{
  "n_layer": 14,
  "d_model": 640,
  "n_head": 10,
  "n_kv_head": 1,
  "head_dim": 64,
  "d_mlp": 1728,
  "vocab_size": 32768,
  "activation": "swiglu",
  "norm": "rmsnorm",
  "norm_place": "pre",
  "norm_eps": 1e-06,
  "positions": "rope",
  "rope_base": 500000.0,
  "rope_fraction": 0.75,
  "qk_norm": false,
  "attn_scale": 0.125,
  "bias": "none",
  "tie_embeddings": true,
  "parallel_block": false,
  "extras": ["capped logits"],
  "init": "normal",
  "init_std_qkv": 0.0244,
  "init_std_o": 0.0,
  "init_std_up": 0.0244,
  "init_std_down": 0.0,
  "optimizer": "adam_variant",
  "lr": 0.000786,
  "beta1": 0.9,
  "beta2": 0.99,
  "weight_decay": 0.56,
  "lr_head": 0.0106,
  "grad_clip": 1.0,
  "warmup_steps": 217,
  "schedule": "cos",
  "final_lr_fraction": 0.0,
  "batch_tokens": 262144,
  "seq_len": 2048,
  "doc_mask": true,
  "train_tokens": 955000000,
  "steps": 3644,
  "dataset": "wikipedia_en"
}
MLP neurons of a small language model. Each row is named by its layer, matrix (gate and up: input weights; down: output weights) and neuron, and shows model dimensions 192-383. Each number is 128 + 24 x the weight over its row's rms, rounded and kept within 0 to 255. Numbers have three digits each. A neuron's up and down rows have the sign that makes its largest values positive.
After each neuron's rows, "fires before" lists the tokens most often just after its 100 highest values on Wikipedia text that the model never trained on; "fires on" lists the tokens most often at its 100 highest values on Wikipedia text that the model never trained on.

L11.gate1290:158127127112116092149113140093117122095166139147090135144116171132132118106098088116133149103130123129141144114112175199105126148119147093149133119089154113118122120144192130125111123106152129105111145121119081140145089123127134149125097144132154125125139116172111102123168097139155108145127119106069113118107113107129142137097118099149135074115099115120136139099125161139089119108126131135105127107113155105145139096134125090121136188196125070117159109173126135163111129128122152092170112126152112117117131089086142161125095117111136136132113152106150153093156120084150160166
L11.up1290:108172165145137148126111118124134181148132116145106141111158135105121111133175103141186127139133148111106145103137121130125110117133139117132162090194117125107121151101152090127129081129129121135160122149119086074129139126090132128118106114204134116116124109121149148100117159085153099117129118132131145112116165117125124132159146132126113106150105153106090108123147115178153089145121149143094158134090114138101077143085195126140156129162136113097139124133161136147079126126102139163090091156110109167096127160145092120100177151161081157152123139127143163106112107124117083141
L11.down1290:145101119124152102152149147113161100159138103088119110126096158123089101145121125114150125138112144107102084112115109143092116118091111158121089099123167116138124127112075095100101123119153152106133158117150141138134141115083143156152133125095129156145087091126158077144084137093112127065121141134147133141090130096126113113169157173129106135149090073165177147111131152124140158166150144139123136118109112132132123114149174117137152122172095124149129140138183180132168184137166102140167099102141141076136150160156134135189084102173126152172110138124164142137107142120148079159
fires before: "0", "1", "2", "3", "4"
fires on: "-", "–", " | ", "."

L3.gate595:127150142101080104110124143123140122118128152137120106139134118112104159154153131096134139122129134109157100173111085110139131146109106161123145099066116120075132118166133102116165113119164148077118172115133104154139143095154132122121150121133158173099133142199124121132127095162085113129108112104081129102152141110119138111151133121128131111155150108145096157104128105090132130151135111122127137111131123117185077161121144130149116132178171121131091130166141087109115148148116150126128091131131112146110111146135118137088087145129120149086087147137139160130190159138116115105
L3.up595:122129153123142173129148112160168143162132118131157108139125115159131110116134128147111136127129102107181149169120097125108138126160158090100130105105142124129122132095149121141113131106129108163112170148133142119129119130163091121138096145121121126142131121111107119152182129147130094122125110130075160129112137214115094126125111135124121094117105116134102124152118103099110129094144123133108114096141152153125126136118122125113124104142083076150135126113126128128160129187157170122155161114126109095169093103150100117140127130122085120157126119106141109128105140119161114114
L3.down595:122100127121106095124111048137115153121087127137150188120104114133107131111131111109148117137132114127144112103159149112135120185083105116120089126152112090114147101132143097131149142107139123152127093138141127118154146132113119125063068112105160162118125143115111147131135172152114124124094109126145107143097137128131127100117103127080111136140111108119114136117103160119149111130113150101122118146146121110098101123078168086135108146061152144121114162108143113115152145117133128172159078126174143066091116152120164142113128148126114147093090120120128124137083156137109116143
fires before: "1", "2"
fires on: ", ", " April ", " July", " Girl", " April"

L10.gate268:141128122132118133128122140113115143099169136118094129139121153140137144098080113145084111122143163119166125114154139129139171126096132144131105146126115151137189118123119110133098145114187126144094119130161117071152123121125123120143078132133088145124182147111103096154131114110145133102101139097130128146177105115100171115096115110149151118140126158122139122115114108102120134113114143121083107112100124138108123128105157134141156149145130137094167146117118172133171111094118162148144109114125145095128082099169116111118153135142124110117069094072143131080158086098108158130
L10.up268:137135118114128213099127172096111137126145129150154127111114138129102106120131141150110114095139132117122158106118098157154121154104086171113134127149130155114148116155098090151123125133130146132072113119129141147183149130151158105150149125097126138133084145128142119112120147158125123136136162146127171116118099118124181147133122130121139095145100148108175130130140178131148127106142164141102129111110137129092132105140100119138105114128093146109128112075140128163119122120147147126131119113146164171077115099127165151151121096090129158153143149115131106147130143138142158128
L10.down268:129145118139142127162194125116102131101129152136149115098099096123102116152136137125156109142104175105168110165100095101143110150090143150099144161122151135121124174135097117118133144137124138172102152126136139174120095169138145141104116133080128073081162102128122152123136151125100128162188161143119150117137128126152109131125117173138138153173138141136075136133144122126143111131086125119163143102111125117136113140142139114119058122106108093159114104089111120094151140111107140116157136146108137070100122097150127104159106116146121140145176135125126128128074144133146134179
fires before: "\n\n", " | — | —", "0"
fires on: " =", " | ", ") =", "; ", " | — | —", "ik"

L10.gate944:141159138147123131153091079160120117097135145132170122145147187098159167112132141082176096198134140091149146097108132112128166151148150111121068145094101134151143130142125085154141123159104112132161063136156099143114129110118128108106086113101168123159123114087063139131117090130128122131109132109178126155148138148083156130158104137146145176150101127115152129097141134117085156128100141104105127153127128108108152104127119126125111148103073134127115134160148147123094074087127096122154109109118170108124145156137128121134129109116105145103133114127147134167064132130130157140
L10.up944:107118133131133098142123113124122148133111143103111119122139113124126133126115176135119133117133090183133112117138125164071122128186113054172067145092118190116177145080143098100154154136138134136158110157108179157108116139132106109095120156114150085120099138151154168106192149148109124162159134126121132153135152123103123087149110124121144137118141151120142123153089157145135155154142167101102123115145102107138151139132118149120126132150127142140116091095155149088108130097129094126128158157130173165093112149119110095124157130135109158167120107159143106130123146093145160102
L10.down944:157140153123121163134080121124153173139114152081114113128158117125147147150119139131162136139109161138132162144119124099133097136123106108154079113096135128130102071101137136132152146169165133113144138180116137093129154112124090117103167113102128163129158133123143097103150112128116117120134143122135117134122102157140150146202174118142129125153106141129122120145148128103129138130096183143127101120123097098155159135157148155093116063172129103116141159156153132072140161102102157117107122103147105129133150118135147149133115166112143158142153131132120116129127161058133147105
fires before: "\n", "\n\n"
fires on: "==", " ==", "ost", "===", " met"

L3.gate568:109108141139131088131143101129152148139123124137140112125163119161139100154125153189151101114135155109099119169162079121119112107123117125101169098139132126112140140130151140151153148160126137121139169122152117118135118116116065137147114101112155136121116135189081124111129100130078149131133116146146108108138119138129146163146094132141140113112119144107162133064147107147128116133151116107115118199156167124125177132148162152140097099105132136117137145133138110146114080128120137178063170139148155137117154133076134143125135094113119099139110132159144102154093098162146133131
L3.up568:103096158139138126132167096103127142146084116147131111152100099144100123115163118160150135111133174108126152125111134126150146126149111110107127128131135114123093110176134077114145155113141145078129110135147088130124124103190122141141130131132149126100143163159055143103118106146132105149111133128168083141142122133130108118113137160150179080110122170146113137108150148137122150141132139127143132124105155132097162125169160153137120155106098097120128110103122105172132088111078138144107151112100152162140100167133115156128139127158134082071142065119161186121169127167166095146
L3.down568:170132158117086119113120080139096146155112121154126148157097133174108139129099171151123114142111139093144097141128110080116090149106113163135134120086147094099141128130140117157108084125137140142159167137139117143121087165097117162178115164128141088100125136097131129115118138082135154144105137138152140191173120153140124120158126105116141130126125155136134106164104105130142120108135132110127132159153108107155133182116165152149137077145099145118131121118137109085119132126133127120109101149111113158125171121139140143096123120130153115133168144133091117151106159136105132072
fires before: "\n", "\n\n"
fires on: "==", "s==", "===", "==B", "B"

L11.gate533:152129134137124138136134107131127145100143138096116091093132115116099115110153168124129149129156074123120129124131135143109143102152142099133122115147143143121096129129146115179114133091149128116172149125112123129147151087161091148111112114155122151126153147123134128081150113146147114143085137107143113119124148158160118119160150127186106144151138177126149136097102127090110141162127153117152065139159113121138134142138119097135147118143128149130164101147115103118125137116174151135160153122156116090122130117097085121114123134103116131146111099124135107147148130075163138146
L11.up533:125153109128111127149105141156114139098116117137120126105144140137137113152123105110122125139126150148107075145123132091155126143123100098096107088093129143114173121077147095197154099134123117140108096106179160163132103162115116111126143069126082065119151125099137152142132154147111122148122155151110103148155140138128123168136137125107137116137144112094124120156107123147107116152099084117146093133158130144142144113104161154130104124092151142101084153076129115132145131112098129128106103109134113133159149125125131134153096125110126101116127143146129091085137101147153158103
L11.down533:124154130111079131111118091160103141097106119090150187100140172123142121159047152114121096092139106133134106111118115115143122174094119128071124160143103123183111145121120124153124137138116112109153129122160162102164115122179109120171132097143114107125136179141139130136100111101114149147111177101115119142125124112103135135132132111197103146139135141139148125106157078128124144159155148096076139125131111091119115150109076109099126107115123127147148132090137107137126157134113132156135111110151124079126113099107158182127130124122159119105168111114073157119077121120136099118
fires before: "\n", "\n\n", "1", "0"
fires on: "==", "–", "==="

L10.gate999:169154171090133107094121132113155060124143179088120098170084094129158149132151121153147119096126118125112080113139142159148143101124135128120150138134077134124135064099142162136143115133147153145141103135140136157093136094132133185121106163087111092104108173160183170124105109158125134122092144132115122126154140141137123122104107108140154119123151138114119140131111095140133113144110096169129147108124135149086157128139154077163131133123126131128115107109173109112168137134113123121090148143164123149117181159140097165108127115114163103128109131125130148154095125116103194111
L10.up999:159128103134128096080156145161131160140132100125134104124107146094107121150139143128159114110138128087128120128104092174107114125126185125120074141121134141117116121134084150085138134191045110115126093112091107114121128132094130137074143142149104134155107135108099099136138105102134122159113171140101119110123148092131130121145156131125145103105141133122115117141112131094120153131126130129128121170184146144156119131124139115100113102148135078095130096109114135151127138124137145152132134159101133145131192141085149116119134126138133099132107069108108140178091084159128133184
L10.down999:126136089138137148116173136151123160148119136064149140097108164133130127071162149143145150129119123163119126111160137112074122092143126107108155163117082071132136142145134129162097122128096108111121180143141129140137127141168114134114131140140163109091136186165120148122106131099118134100150114155123134112151134147091119171155134146166117113153152123120126113103096095095134161167119164116122114139126123119154109146084098120103114145130109068133145133113104144141155118121121132127131108094125107151101116140121159109114137099137109146091157167160101074130136139091129166151
fires before: "\n", "\n\n"
fires on: "==", "===", " ===", " ==", "==Career==", "==Plot=="

L10.gate1346:117117122127154135154143138153148194142168126114083112109127144144149131144138136093127111155152162128147094149133109136119130117137123132086132100136106159109091137111111104136111122150129152132106079131139123130157104118109100126126124123121101086132150155142132166121089156058102138117106152124137131135113152106130122112119069141163132122117113122091138133079106079143110119150076117093187078149131116149076169139156108098136128136156104131102148138083108141092146121151101095116119099128160123137116116131112111154113080072094107120108129114141154114128145127117111153125
L10.up1346:133104126145127101150082138191163174132148153125136108082144114088131097100103119157123075179132089148128137138130122124112139185115159104099148137119149142075114123079117133149084099097112145068126190109087123067146177107083128157118091134085160139116134101139101082102150113099176154162097103153098081099133120125119125133124125102129135127134111107100136123133107113149136094143177136129160104176095149153136082116145130127157118144108166111147125129099124114110135123143103129166123146128138130147114113139130156139165151105161123082153115126097150155116160156152106084155
L10.down1346:129152134142135140128177141126088152154144108084150124130147168097103128114129128111178107086115130127157137142114155120111122087118140158133131092107126131138130113126110172141147105158115171147124103140131155149126133116127144107080116137116109109111136116103199100141124136138110146120124166136123161133137157122153108162140162133113126130141123104124108158118119087074117165147096115069134158137135116122130126146099175160092128084079181136163185153171138091137177138184122097099089071116152158120105114131098103096148125095109147134172095099134131165141108141115156174128
fires before: "\n", "\n\n"
fires on: "====", "===", " ===", "1", " ===="

L10.gate456:128111133134097091101154134144121137178160137103114119139150147124136148147160179132118086145139146119142142122133108169160105126100116153093143113081091125150117149139114139130123120166151151115095114123139136131133158092102110120092108157107114107121140109175118144117117129082087099119087138138123129112125141114096145117113142100182119160107132148128120116098099115114160099192104127183128117161103090167114147104129177140196127121106127120149163165116160132170103134178097094115101106121136189151097149119071185111129114145120101085120092150150117151140133105130128182107
L10.up456:137123152130110100122136088137159144138168116133127130133111107101144134123088191118141095147129175073145137144113061140102136140172149083120133072144132090112121126095147104084099133132084129142143105151106137113103134114112114114111111133135119168137128138155120126081153093144152153184096110114127122096148132131135081114099111127114122132110104151126141107125098136123109090147125110125160114136139138158125130126131117132132114112122106172112151135141162141116157093130136158176139115092174151153114138173111100156146158095112093103143092148105137174142080091134107148120
L10.down456:127136129144161153119150104152079147165135097121191109095111190153165115116177111123117143137116102097129180066108107147104135091124141142155159137125135131135075137106133139153113137134136087137121182141150137152145159111183109148125141119102127103088166152135166147118063126142120142129144117106147104131145116145114153169170148106163101097168162149102137085145135074157162148135124180109158111118087098113170113126096197166093126118140125112111147151104136140126114130155109159129110078107150143152127151147092157091155135119123117124108132113144083110160146134100134184160
fires before: "\n", "\n\n"
fires on: "===", "====", " ===", "=="

L11.gate735:146135106137081124153130121118171131116106078128159111136082185138146129128101131089128089140107113169153092125145175126111128130159129180116105108114159133136158110126131144172156098142175142121138105110121146074145113107140136105131134152107096134138148142122122145114124085092121124164143167119137118086107127141115110102167143133116120105100090079138127177105105145086102133142145157157130137166137156142125128108125112156144157136131133124123153153108135118131111115108125080107135093155153177156093090109122119133109161130158131122102098109152117102130156101155113180115
L11.up735:120113098146109176137142174167099153159125136137130095099138172132125128143148161088125118140106151134126127131108153159130098126115103172122122110134158137117100119123114111110144152180113115152109182119102119137137139126143136148114162141098105105134139068121129113132127128097122191134175142153157155126144161129105111095142111138127123113116141133123088147134147114156129131141145108114152113129156158114123123154111152133099170115144150183095151088153146093125083094151176154141079118097117144149123148097114106141130097141086111095127139118121151092134115108168147216104
L11.down735:103125130096103107123072119111138127086112138155152131163136133112103141096096122101113135134119117143131132139160134144080129123078118092167154123103138119119127128118126112148133117134112124142126102146133123130122114134125147108114157114118138137137111147107122097128119122111111097206132140144092098153108144173117102102172128166168170129156126106123122134105109133136159082110135095160103135101110116133131130104109075088128073107132121104142103132151127137141138119145113128103147082126120133138119155088174119132117124100118114145122114119096141123142135141141122106130
fires before: "12", "13", "10", "15", "11", "14"
fires on: " | ", ") | ", ":", "| ", "\n", "–"

L3.gate455:090149149066110121150173143133123171113125157115080141094109108123174142120112119120154135142149149139097104099094122133135107149117099128120175122118158074112135139121141148111145133096140170125159134152144158130117094135077151117083099133128124142139109108108087124128144164112128118102122156127122114168135100141161120124158161156122146127135159145135131127109178094130129119135133139098147149124113119161116120118101089111134133139144126104115123114118150171102127155173151154198126173088144119165126085138122103124107153132131100118135163147103058155124152168121180148164
L3.up455:177148104114134155144107116144142108184127157104106138130130093129128127139128132125131130105146141113114134114148108130136135106079133171127125134119112092135103107166084108122182089107150147100191096149132163096088136115112135133173139118149105164134147098071122119113127124143113137095116139181112106148132086120089158146139164166114115148148089151167144095146147137084162127139123137171151069131121117146143136113140129161100113136118153131121155150097132080137072160153116105164163149137122098115106125115086158112087084150163111144158188164083106101150167165108121106175
L3.down455:129137096165098042141134140132149127147131143124110125096093166163131106148148098120152167106110158145164114128105113132152116088126138128133163095110125102113144075178137116130157128139084113116135106140127144122110116115098132159080137148107141104121116123118160183154119083108108119138120103104088154156116149114130158113138145144140129184153144124118082116118145156126164117134139150149151145148142111136144122133109098175101099157148156138114089153125097102101146150114146146141122154111131144169094089119144082137130123126141138107087143121162105118126129164076138106120
fires before: "1", "2"
fires on: "–", "- ", " December ", " March "

L11.gate76:141116128153127131117147122158120140126169100125110147141143160100123145102153128077137112132122113120136130119131121150124125126150150120112150121105113163124144135131142151157147168150099116172152124133119150146141106114097124147131109108129184131119176155106108136139137059138124120138124161149147093111129120116117165145156127158148185143130121134161097148107134131069128119129085102143180151151158114140170140119160140168141137130159092108122130151158146143141113129120142136133106112122105110132111124148165133102100148124164131098097125096134137149117092097112123170172
L11.up76:137155111134131123144107112149146150141188145144160074182120158158120078083121131143134082115103139111119093089122125088106112120115158163162138077118114148159173125117130149147147154101119134078148128082164092140113143128158139105146158139123122107169146189147123157128150105119122163191142184080100094094138139144115119134127130104155081133148154150079114116117122125134117115137095167141112157143151125112154131120144092146108137127105120143110127092109142138098150134112154099127117111117118173051189126125107102151178085130136119119115168137126104140160149139078132128113
L11.down76:127116114133155154125122122142106110155093104093112143077130121142125162079113122113136094177106147118163129106145098136087149182080121126140155169098143111147102146098143164115132135116151160121126107117116126151112113087090103138093090097143098138089137109103139130096139114150096135144111167168131115076119066153122135125142145141152155108168143148147102133122085117098140123137128155143135106162132125128116107136126083133152129118155146126170123128104077167104170124137126109150146163079147166120118129132150146148169101112142112081139119137149099128130142078121119115108
fires before: "\n\n", "\n", "999"
fires on: "===", " ===", "====", "2", "1", " charts==="

L11.gate460:123174141122122131134095106152130127107145131130139151172156136144117142101132131149124147133171105139139138105152147135129134113132105131127136074132129092152157122080121141160106126074135103123111092117119116113125138118145118126109135145102143140143142165125148131124097129151134115149090100109101135180131125124132135085136114147143140137128136145106152118098138161102129123135128132129171082137141116143101113151134138128163135102117111146110119121086119155078140087099096118123122155123173124120163080177141076131144129123115132125146135103146126092180149138137096162124
L11.up460:119126116108141120130101117120117129120093118120090117122183133123186170113124124154128133123143094126180106114189115134161126142153113121103161103088095130137130142164118164107145101105103086131092118180130161119104131114132157128149112126168111112085128126149147115148130137121158094114126136133138113124140124100137106117144125089111094124094117136091124139163147111110137101144128134138123179120141090130140144147111127135138146132115103114117100118105126136064159069134113088131114130151129062117111102140130120116139126138185115150188077120124096120157134132121109134116
L11.down460:105152094140150108137143182107103095116105112095131107133139161123101145142103147133155104138148117138130094135141145159129081109102146164149096073135122119099165162141155132099119163163148126094102138138147119149149109140151108119100165126130115127082099091214074096138103136143095121107158146100111121181138135136135148161124163125123097138088146147109088114112165108096151134179127092092094116101105108131126137128163134118138146108104141142090175132150086116135140151145143135125108133136160162139127128128165102133098119117133120158168109116123092116145152140097157112104
fires before: "1"
fires on: "| ", "- ", " (", ".", " | ", " in "

L11.gate1327:153145105162121119117134111112118103126136123088116112103130104157137144104107107125155172129110173098133168155094114112074132155133097115117120139135110149107105132117121148136094121158121122167126142147141133125129186084156135118104127077164139107118135135157132069142096142128163135169133110117148183154124150129155155151172120165153138109147088140130152134135138138139098097223103136143116157159118118176140105179123116087137060144130138114166138120121123169170098114091125128154097108151083131121105110136103126150122149105148152131141147118126108118153127126117133143135
L11.up1327:126114121155153116088096114102093110083164122115132136119187127139134161120128157154071108166141133157122200088127120139124106117127098121114108088176144168142140150127151110112138122181100124098098105171113094088157103141122136106108148116105135128136146113120094120170117091137159152100140150145118107128133124175132143168107095123142080099137110153106090120129149140089134134152107113116152121122134119204147130155119122120107061145134163123114125122176148137164113136095135130101108137101130082089143132125087159112135104122121124090140130100109132133142120149165110131150
L11.down1327:142139120135088142094127138128143152145117127139154110101102112154139132120138085159140162143137154168131108123116113146158158156125133085147127137123162088117134150105125127135122157136134097109113136095087097120174138025144166137125077120126141116106127130143111136131148158171107083157140096123127137135083150124130137127139156140178116110130124125138126087063115137158139159132123144118134118134102118155162105082107124084123166148164054125140143142189124166120137144128121108112089150130098114130117123154116177145152188119111133121081130147114123124157142152156141134150
fires before: "\n", " Report |", "\n\n", "–", "2"
fires on: " |", "% |", "\n", " | "

L10.gate740:154162164143115104184113121124108154093085116124101123119111132157111077148158129187148132131116137099110108124094117137120130108132149124105105135084128106122107149136161102109123138135108127144119138122162107106137133063097139169127121156172135173129097112135137127139102164121128103115105153138138167129076079081126125180175096115175154076131082102122154134077112157140134125131072166126118116088095098130139128096118103118148171151115155153122127139129141102142119129139106096100121105099167112154109063168120087101134135140148154117083094109115153119149129116149138146138
L10.up740:140163134123110130110157065106116115135102166123123113121077145100115130159122146135102153136138134149138134155114110140160145135098115114130115113095118098154140088127117118173127149109153154100139099107142120124113179148134117095087137111135080138120126109126117123128155119085125113119134134137124097147115123131141128165122143094128121115114124131138086175131150136166106114126088118123154101122113083118117092160136112132164138118108135175159118127103125144120119135105146133143121099162139090118098171153151093120094121127074116099114167100101127160174151095106106115145
L10.down740:116153097123130144108142138148125153107118145091132112097126104075104159161124132102134113111113131131117105145143100127120093101122080167111161148133145149146127091130154085112128124135077103116135189157135112139138157100122175151093143110157132174120179146135120140134118112101168128131141133135136133110069103080162147171137080115169125085098106108160150135118117118105116153148149154139136099115140119116161159154104126090132126155154137095135143106115154135150142164122129099149098116143092087144121117125135126086141149145126121135125117130138101150168114158131150172106
fires before: "\n\n", "\n", "9", "0", "2", "4"
fires on: ".", " ==", "==Plot==", "==", " ="

L10.gate1701:131126133099156156183135118090137163118136132112101095110125109092158126159103127173148109130137130111147124142150119102075121127092168160129127096109159125118130127118135096139117171122084110133091145142152156121117139094134114139133131140138145167120085118150161120148124153119076093120115126094139114130114140126122165117120105145171116129107147111135069077109131077115160134163097111102104102098144106175148117098115144133142126126128134076116135106178157130147123168132138088118133138146148115122125145129079167154124082162144125193104131147152110086084109126164118155145
L10.up1701:141136111147136131122104144147151109121077118139149177082083083128138113133141133153141122140124140139085127141082149147143122080122108163096103116111094160134141135132123126122149131129135123131174128158119111118139112100083117135109105114119143135134157147116121120158108130130160075134111161121134130141132082143140134150096104109129140090124108122131148125130121107124118129127137120098089166130153130110120165119166129129159179147146142113123091134127092127106133136110123155096139126109074100148137143151105147068113113089096145103129153194119140097118122128098145092146
L10.down1701:089164143107113130116125138169113154125104154126099152138144138127166117107151095166153140136157143085136156150142108143124101137084171120123110157118133128100133149148161107157086088105103137120126169173096143098138102086154097129128140134118101143165101081170163134162178134120126108124145114140139154159159113136115118133096123088175089113114119083118139161115090124165133115112112170108126070110101135169113123143140106115170164151170140125101112141118108135116148128077121138118153138133140160096137131115094137137133116169138119126148147120120074120145148174127128128100
fires before: "0", "1", "2", "3"
fires on: "–", "-", " | "

L11.gate37:128101137166104139091154176125138128148142145086128114087154131099145156168121148133132077085113149126136111126129141128159130106139136098126106118097129165135132129125111116186159143157139167109042128142124097082164134087141121139101154102077130183139148113115141124086103149109152125133104153063164127146158127128109135113166120149107126136155109175109134113127113141121133104149097138134138094072111133124153128138112121162143137093151131118167124131085122142115163141128100122117083105139122150180093106152134127099112132157167147142137119107110130134184127139110112121149
L11.up37:135147155149096160107139106124102182148139119127102120146166128084143143141125152179118110110172119092111148128140144147151144134098148089090107094131164096147167130118074120131143112170114115104099116142107104040138141121136048146084147120151126112110120114175107083100138101128140131078096144120099112166182135096137113190158144130116110103110136104131131091138105122079123104108116095136130144116169082145103124131132148087119131100113131104119149119143093103127180146103122142157140101120079091096111137165126118080127110141166128104095158111143123103122169142147087103110
L11.down37:135098135143156102080135129116126141124124081135137125127107193121142112125130139103148115164121137146131143132142183162096117116191081106162117178134125099147135136110117126134101109158083148137126143100136120109106160187161100111133115161106170125147166146089124098146131131120122119148067115074113172176127195127132124131167149093096186173128165140139125145115124126174117161139127126125085100110104141121168142142126170173096110143155132130095132133162102115147084157166108130129143110184127106122122172123111126109141128092133132127100120148144101134132104113063104148113
fires before: "\n", "\n\n"
fires on: "==", " ==", "==Career==", "===", " F"

L11.gate710:097140089172080140121121099100112106152156143093148106117069134118103092122105122132144131089108152105117151128138127140127148146145106111103155142093170125108140133099093164117102159138156126152097108100117140074155109099126123132149121161174128145156123172088161113120106098100118152151086190102141096083158129173129148139121146148158167112078129114153096123103142154105102090147117122137124127135130116133087128132137156137180150180132047080137100173177125116124135135117132145121178082159107096144119132121089157106131173114147159127108130159134124168141180152121127128096
L11.up710:102120149133150121089110162157126140137121166134109160104131091131110122123119124112219090122118126138131138102164160137124123130194135135129121083111104113113127124101098122132157150114151136116119128115149129114118145120109106147142114083146142126117085151155125105124077160161120094137082161153136153118124152109154069154108115117150141108148117167125089106128151096131091152116099122109160118155095151168120099154084106123112147119144102118133084130167113124151133113101100130130132129103112140160106125148120076120135108117099174107145096117126210144133109159120149149100
L11.down710:147130068126131141120078107132179149097131138117137170091126087119110136122136153150133114132116184148112099090117126101120102117129193137106140103125144115124114112130122131142081119150076151116155124106124133125157101152104091090157124090131147139154144127105089134126130118145115134109129120095137150116135133126123148113141138114082147120134142138140102172137145137122132131096103119121160158139149130132188118128145110131113102144068107060150119164126083125100132123138105116163127129152109163149144130100133143142092076112125135096106146154125141104082164161111186096117
fires before: "2", "1"
fires on: "| ", "\n", "-", " | ", " Re"

L10.gate328:091136125089127139133149158123075088115171145134099150142133118158144152101143106087155103144144139118119149116130141169176106185100112147136118061099160162105144119159125141116107154166169124114113142088121159149131077124093127142106078120115131123112109127137118162105117126123115135150152110193114130126102126110117112167135115135140152135116141167147059189115134131150138151139123102151087143115081118117096138109159136135132110128126126189124126162160114095155110119156178172126141122143165106104155061113141128134152102136147093115160137147087136134089127115095122107124
L10.up328:106146098101173114127111148120134093099118150147140134108123172114134134107154156128180121120143116141116108101136129142130140125174102109124089165127160147115160071108083114090109128137122134090124145096117070121161120125167108105141104141118107116111128107105102115167141102177098136124140108106128139122146116106113113137102127132139095114140133117121116120109135129129137104160109110159132129110121177133144131123109151152135130121155095101134120164088127142136126142148107130112156160132166143114127131130122147109125135095141146148114067139087128144117141186131125097131
L10.down328:146161092136101129109114102092136159164159159166109094110115137124154160156100146126083107148125149153125118139159125129138140132153108185127074087112106130133156120123157139123138103108117111118100145114121130080084121161114126137126083091088138093143133154148112148125147118124152101095117136103114122130120148150178127110137175089080140107105110114135169197101141133167131138080116131175148137130103114157122143112101111136163107122157113116063138097137132118111154129161155110152136111135136118132075115128097117124103102112145101126144119134130138124141160136147117073120
fires before: "1", "2"
fires on: "In ", " in ", " In ", ":", "; ", "- "

L10.gate790:142116117123155131098107136140120124095111139114153142151106102074119146113133146119141113094162133138144145110121142150151115127127110139151119143128110125143132119138151136183114088115168106082189139103087091081137164109137095126137104134139082149106143124100079119137159118123101119123139167117139143154149093147156099135139125141146149096111142150150124130088099104179120095113145163081151170109112171142131107080145157184125143141123148143143183081094125107116139154099144156125180146103152121129143103094141106125100125112152137094115132152156157106149096088135167100111
L10.up790:116103134154128188127127120124139183117101165108130113113079127114116130145147125136160111149138129125115138120086136132132165122124160141135134135077135151144162156115132127147139127162104134136156140103089094128102134120150160149108181151106174080101145152095128068147108155118085136113167150123108116160149093112117124110143111076159089092131147152112096139127102107154119121128080135126123138145129146149138106078120134154140131127102148159128144112163114086119109101172088086157177133121127147115120144107121137107083108121089129080087134131145161107093108118143134111091
L10.down790:110145096172130113131142150087133131124172101079149142113107139138142136120115128098164123128118098121151127072101140147160081137116123136133076076117160126135134131102118122115092119128117122136108139103121115123100125070117104126148139118167121108116138128156086116173101144095171114124178158141135135115087096102109131156171147123178139129119124107114142142092134115132099115158133110138122145156180144157155143120139141158144137156091156109157139124130106098124192139139107120135120112164086115164132113082142124093110136120112114074165132160150132070145120130108153166118
fires before: "12", "11", "13", "9", "10", "1"
fires on: " | ", "-", ") | ", "; ", "."

L11.gate1055:160153103099149120100102142132104083079114155112138103180138171121118138139115161114161162140142115143145107098132129143148144076127159142127132148106120137169169142107136124178142114143112104152102128125115106132131110136103137100111100138158108181092121100107118113146165112100134179145147103162117102082134159120177145107095116131140154116162136143074106124155111110106181161138148126128131116107155153112134139109148124110140109125134125086110137133152155141142109148125142108140166129122110135135117154082100105116138124165087157114163099168148136147082159130162121148127
L11.up1055:122122116118144102132162156156136163137143089109094154115110151095095120155140102158119119131081112102157152136109137145105113096105120119135154094105090132124117176168128107142160152164113125117092149123138123107103121132113101121092122083085164125120179104096098100078117137102133126102130084128074150125136126114124100101154125108122146132134108127104087145145119131156163109134117128136204118130138173125127107113115144116105132115103070132126114114158083101102120163085107150123082116117123123120132122153143120106159107149165123152143144148085135164127107146114156113173
L11.down1055:107122176132092103124143082111139134101108115112191111087116109127096129121123148101109161116150135142149112109149088119124141105119103146113160110148112093103131063108138152128137124144116079139138104116150081165155093116163126129148121104148111146116106101164158145131142113124092148164089167110156097137073130107189146132100107109136117089137145106059124106136120109123103101111160099113102150151157146143106130171126118100148180083134125109108136106135122143113148096114166112113139150146109111103163140108069075138115117145105121124128138132121144100105117125124145154144
fires before: "1", "2", ", "
fires on: ", "